Weights of a small GPT-style language model, trained from scratch on English Wikipedia: 903M tokens.
MLP neurons of a small language model. Each row is named by its layer, matrix (down: output weights) and neuron, and shows model dimensions 80-143. Each number is 128 + 24 x the weight over its row's rms, rounded and kept within 0 to 255. A neuron's up and down rows have the sign that makes its largest values positive.
A block is one neuron, or neurons of one layer that tend to fire together. Before each block is what it responds to, as a language model described it from the Wikipedia text at the highest values.

Responds to: Single digits, often 0, inside multi-digit numbers after a decimal point or comma: coordinates, measurements, table times, such as 6.0 or 1,300.
L2.down266 [115 124 104 122  88 140 112 155 110 157 121 179  96 107 145 118  95 167  78 100 161 127 138  92  97 121  91  97 123 134 136 118 126  89 164 155 185 142 167 185 131 137 118 117 115 150 126 107 123 140 117 106 164 164 134 138 135 132 136 107 127 101 118 151]
L2.down523 [133  93 103 128 163 148 137 125 136 111 121 116 112  93 119 116 124 123 130 128 152 132 149  73  95 147 122 102 131 127 122 124 155 105 136 108 195 132 125 138 147 127 130 149 153 149 152  96 120 111 145 107  99 121  91 145 164 156 125 158 160 155 131 139]

Responds to: Unit abbreviations or words right after a number in measurements, such as kg, cm, °C, km, ha, miles, points; also final digits of numbers in stats tables.
L10.down130 [113 131  86 145  99 110  96 141 174 125  98 115 151 135 105 101 129 128 113 132 106 103 110 162 128 119  72 117 140  99 108 123 128 157 137 145 149 107 148  85 131 101 130 119 105 167 143 167 121 121 112 107 163  91 159  65  98 106 115 123 160 133 146 116]
L10.down346 [123  72 159 139 134  98 127 109 132 143  41 129 117 126 185 159  99 141 140 126 139 105 166  97 141 122 101 119 149 146 112 143 140 150 151 113 140 130 163 128 150 137 174 118 132 123 144 112 145 134 165 122 109 218 134 133 119 159 124 126 124 135 118  99]
L10.down349 [ 86 146 102 165 142 124 134  75 158 117 170 146  70 166 117 160 117 100 113 128 104 115 116  85 142 111 139 135 128 140  84 125 120  89 124 142 103 137 120 121 116 134 180 143 145 128 131 146  78 135 112 134  92 105 118 118 100  88 152 126 127 127 155 102]
L10.down416 [122 140 146 138 116 185 178 113 121 114 135 126 182  93 145 163 158 134 132 152 150 158 132 146 144 124 156 168 123 115 119 144 122  81 140 118 126 136 134 101 148 147 108 143 112 124 137 182 115 126 129 173 114 142 110 127 165 138 117 120 131 108 145 139]
L10.down422 [177 176 150  86 107 126 116 128  99 136 116 173 138 115  41 133 151 151 114 143 111 147 166 131 100 125 118 112 105 135  88 180 132  99  93 114 109 123  96 167 127 119  80 142 118 120 155  97 147 123 140 126 129 135 171 140 150 128 109 105  87 163 134  92]
L10.down463 [159 116 175 152 160 110 135 135 158 130 147 153 119 145 154 198 167 124 109  92 123 132 150 121  73 175 132 135 140 138 117 117 146 147 135 149 153 179 133 170 165 139 179 121 134 117 165  76 114  98 120  77 114  83 129 115 110 148  96 152 110 159 138 108]
L10.down794 [125 101  77  97 112  84 121 130 138 185  87 127 114 131 139 124 184 127 127 182 159 160 108 111 154 128 101 115 123 147  93 117 137 159 149 154 149 145 102 111 131 123 129 131 115 111 128 153 114 116 143 140 160 120 160 135 157 130 116 126 134 119  94  99]
L10.down953 [152 111 155 130 145 116 162 114 119 168 145 112 198 135 166 144 124  99 173 154 130 141 122 143 129 155 121 123  87  90 100 138 143 141 131 151 103 117 133 133 115 131 118 165 130 116 137 137 105 153  98 154  79 124  79 105 129 153 127 107 126 142  86 112]

Responds to: Person first names or their final word pieces right before a surname, often in tables and lists, e.g. William, James, Col-in.
L10.down0 [141 104 110 104 166 137 155 149  85 121 125 120 132  85 121 101 137 129 134 145  92 140 118 113 161 163 125 132 143 126 123 127 157 146 155 119 136 100 150 164 151 115 133 137 167 151 118  93  98 118 120 127 132 105  67 113 120 148  64 114 103 111 128 142]
L10.down89 [144 138 144 141  92 136 102 109 107 171 133 114  96  79 190  80 158 114  74  93 146 136 140 102 108  90 172 134 140 129 202 174  86 157 135 101 120 156 108 120 134 134 102 116 152 151  69 143 113 121 112 109 129 110 117 124 131 134  91 146 131 133 136 137]
L10.down301 [110 157  75 140 151 151 109 146 155 177 134 143 131 145 143 113 147 152 164 116 157 166 103 131 113 117 115  97 164 153 143 150 159 129 140 136 130 152 136 120 121 179 165 137 137 120 127 146 134 108 127 117 131 169 108 115  90 132  81 114 141 142 148 137]
L10.down445 [130 148 139 150 102 110 119 123 110 100 126  91  91 143 117 147  91 126 141 132  98 113 117 130 141 103 109 178 142 161 117 127 144 141  88 132 108 133 125 135  97 145 117 108 129 124 135 151 140 137 152  86 152 127 134 153 110  49  76 143 135 156 123 111]
L10.down771 [132 117 129 119 138 111 111 121 127 129 105 139 139 144  87 132 176 129 152 150 124 125 125  97  96 140 115 118  75 133  92 127 127 139 141 122 152 148 139 155 162 157 168 153 115 161 134 121 127 139 110 131 127 107 119  90 135 176  67 107 133 151 129 157]
L10.down813 [ 62 153  95 147 100 138 119 119 136 129 145  98 157 121 132 119 114 124 145 152  90 109 125 120 160 120 103 132 112 144  85 160 139 116 134 123  73 121 112 100 100 147 145 169 102 149 163 158 139 136 116  78 111  89  97 120 162 113 116 125  91 108 142 107]
L10.down849 [120 158 109  94 139 138 151 126  91 101  77 124 178 131 145  97 103 125 118 126 168 119 100 108 166 113 159 192 127 145 112 129 159 134 162 151 154 135 134  96 145 126 120 129 126 130 145 129 146 155  97 137 132 125 107 133 157 100  57 131 146 143 165 114]
L10.down941 [124 143 130 114 129  87 108 137 133 157  86 141  99 125 125  57 126 144 123 117 130 171 149 143 160 174 116 115 119 114 135 156 133 125 114 189 123 125 111 148 186 131 109 143 135 140 122  86 145 102 126 110 148 169 107 119 154 136  96  79 147  93 133 119]

Responds to: The first digit (2 or 1) of a four-digit year, especially closing dates in ranges and infobox lists, as in 2018–2019, May 2010, 1976.
L10.down139 [155 127 166 134  88 156  68 133 110 120 107 164 100 128 142 114 104  93 142 144 134 141 113 115 112 119  87 101 100 111 136 156 126 133 121 110 154 132 136 144  90 121  96 154 105  78 122 132 156 170 125  79 153 130 129 161 124  99 140 172  96 128 157 112]
L10.down172 [157 106 177 155 143  99 136 162 125 169 139 138 114  86  81 128 143 130 124 138 148 118 110 143 149 142 129 127 150 148 147 139 151 140 101 121 144 160 124 119 134  75 136 113 110 144 120 115 107 129 144 123 105 127 145 142 139 161 110 147  78 129 118 107]
L10.down272 [136 125 133 117 108 157 137  91 124 153 116 135 101 151 150 132 151 112  98 135  98 136 131 133 173 139 117 145 170  96 115 146  83 119 127  90 129 147 143 125  92 160 119 132  81 191 118 105 111 115 147 137 163  99 168 193 131 117 118 140 161 169 104 148]
L10.down299 [ 94 120 148 148 106 133 117 160 113 136  95 142  88 115 105 111 102 129 162 141 127 145 155 120 127 153 118 124 121 138  77 106 139 128 105 130  96 124  65 126 108  89 142 172 133 131 138  79 105 138 150 127 128 142 152 129 129 130  85 126 124 145 128 127]
L10.down356 [135 150 135 126  90 106 138 110  96 120 164 142  67 109 126 166 137 122 151 134 130  86 112 111  93 102 114 141 127  90  86 157 130  96  74 105 133 107 134 116 140 131 139 112 136  82 114 176 134 126 137 108 101 145 150 125  93 136 185 145 136 126 118 119]
L10.down524 [116 135 139  86 129 100 168 142 114 149 165 160 123 143  98 158 157 162 163  65 172 157 116 125 157 103 120 140 102 177 162 110 146 145  96 178 107 121 124 120 106 148 103 178 130 108 111 118 136 116 124 120  99 152 139 131  87 160 147 140 136 124 137 105]
L10.down695 [113 142 146 125 130 111 145 130  75 149 118  99 112 127  65 122 110 174 170 133  91 134 134 141 119 170  86 154 117 131  93 175 134 132  79 119 120 131 125 138 148 150 134 160 138 163  88 105 160 114 140 125 140 174 128 145 154 112  96 111 165 147 128 131]
L10.down877 [146  96 153 108 105 129 113 111  99 133 145 149 119 124 119 108 118 118 153 131  80 124 104 162  90 101 100  91 125 135  84 138 116 102 153  80 136  80 123 125 126 100 176 154 142 108 106 112 109 161 124 156 154 116 117 123 123 158 117 154 155 140 110  97]

Responds to: Periods after middle initials and given names inside personal names, often in lists or infoboxes, e.g. Robert H. Quinn, J. B., William; also U.S.
L2.down176 [ 77 133 124 134 131  80 118 106 148 121 126 138 129 140 170 163  64 125 162 144 119 112 141  71 168 139 127 154 130 179 127 128 146 163 132 130 152 105 141 132 148 127 141 110 138  86 133  67 117  96 136  85 125 128 104 134 109 137 113 108 147 150  91 106]
L2.down556 [130 113 120 144 106 103 122 144 141 141  97 134 163 143 131 143  80 119  93 146 119 132 145 100 131 152 109 175 148 150 104 120 179 127 102  92 161 150 126 157 150 107 102 113 173 137 116 124 191 126 133 117 136 120 116 144 151 161 113 101 109 109 150 120]

Responds to: Final subword piece completing a multi-token proper name, mostly first names in lists, tables and bios, such as Patric-ia, Al-ice, Lion-el.
L5.down255 [178 148 124 120 104 138 144 106 143 149 100 149 156 127 110 141  94  95 157 154 129 103 156  94 112 108 131 140 122 100  99 134 124  88 112 139 155 156 162 158 129 122 150 134 129 115 129   0 136 130 113  90 165 148  88 169 126  91 126  98  86 124 127 124]
L5.down296 [153 139 116 141 103 133 103 116 154 122 110 117 120 138  55 165 142  83 139 126 115 123 118 120 145 144 142 159 108 124 111 118 126 141 110 138 109 134 123 137 136 137 150 128  79  93 113  29 145 111 150 121 130 124 133 122 121 174 164 117  93 132 181 138]
L5.down415 [110 148 125 125 140 145 130  72 109  97 123 156 138 116 160  86  94  99 110 119 117 128 107 151  94 101 138 137 127 138  95 136 106 121 140 109 126 155  98 106 134 103 139 133 103 125 165 141 117 133 160 137 123 160 108 103 168 100 146 112  68 125 113 145]
L5.down452 [134  77 160 156 129 111 141 146 119 137 141 133 168 125  28 114 110 138 135 117 107 138 120 106 180 146 107 171 109 136 133 123 145 112 138 193 100 108 157 154 139  85  94 103 130 193 139  10 129 128 125 142 106 123 123 139 152 112 139 121 138 119 103 138]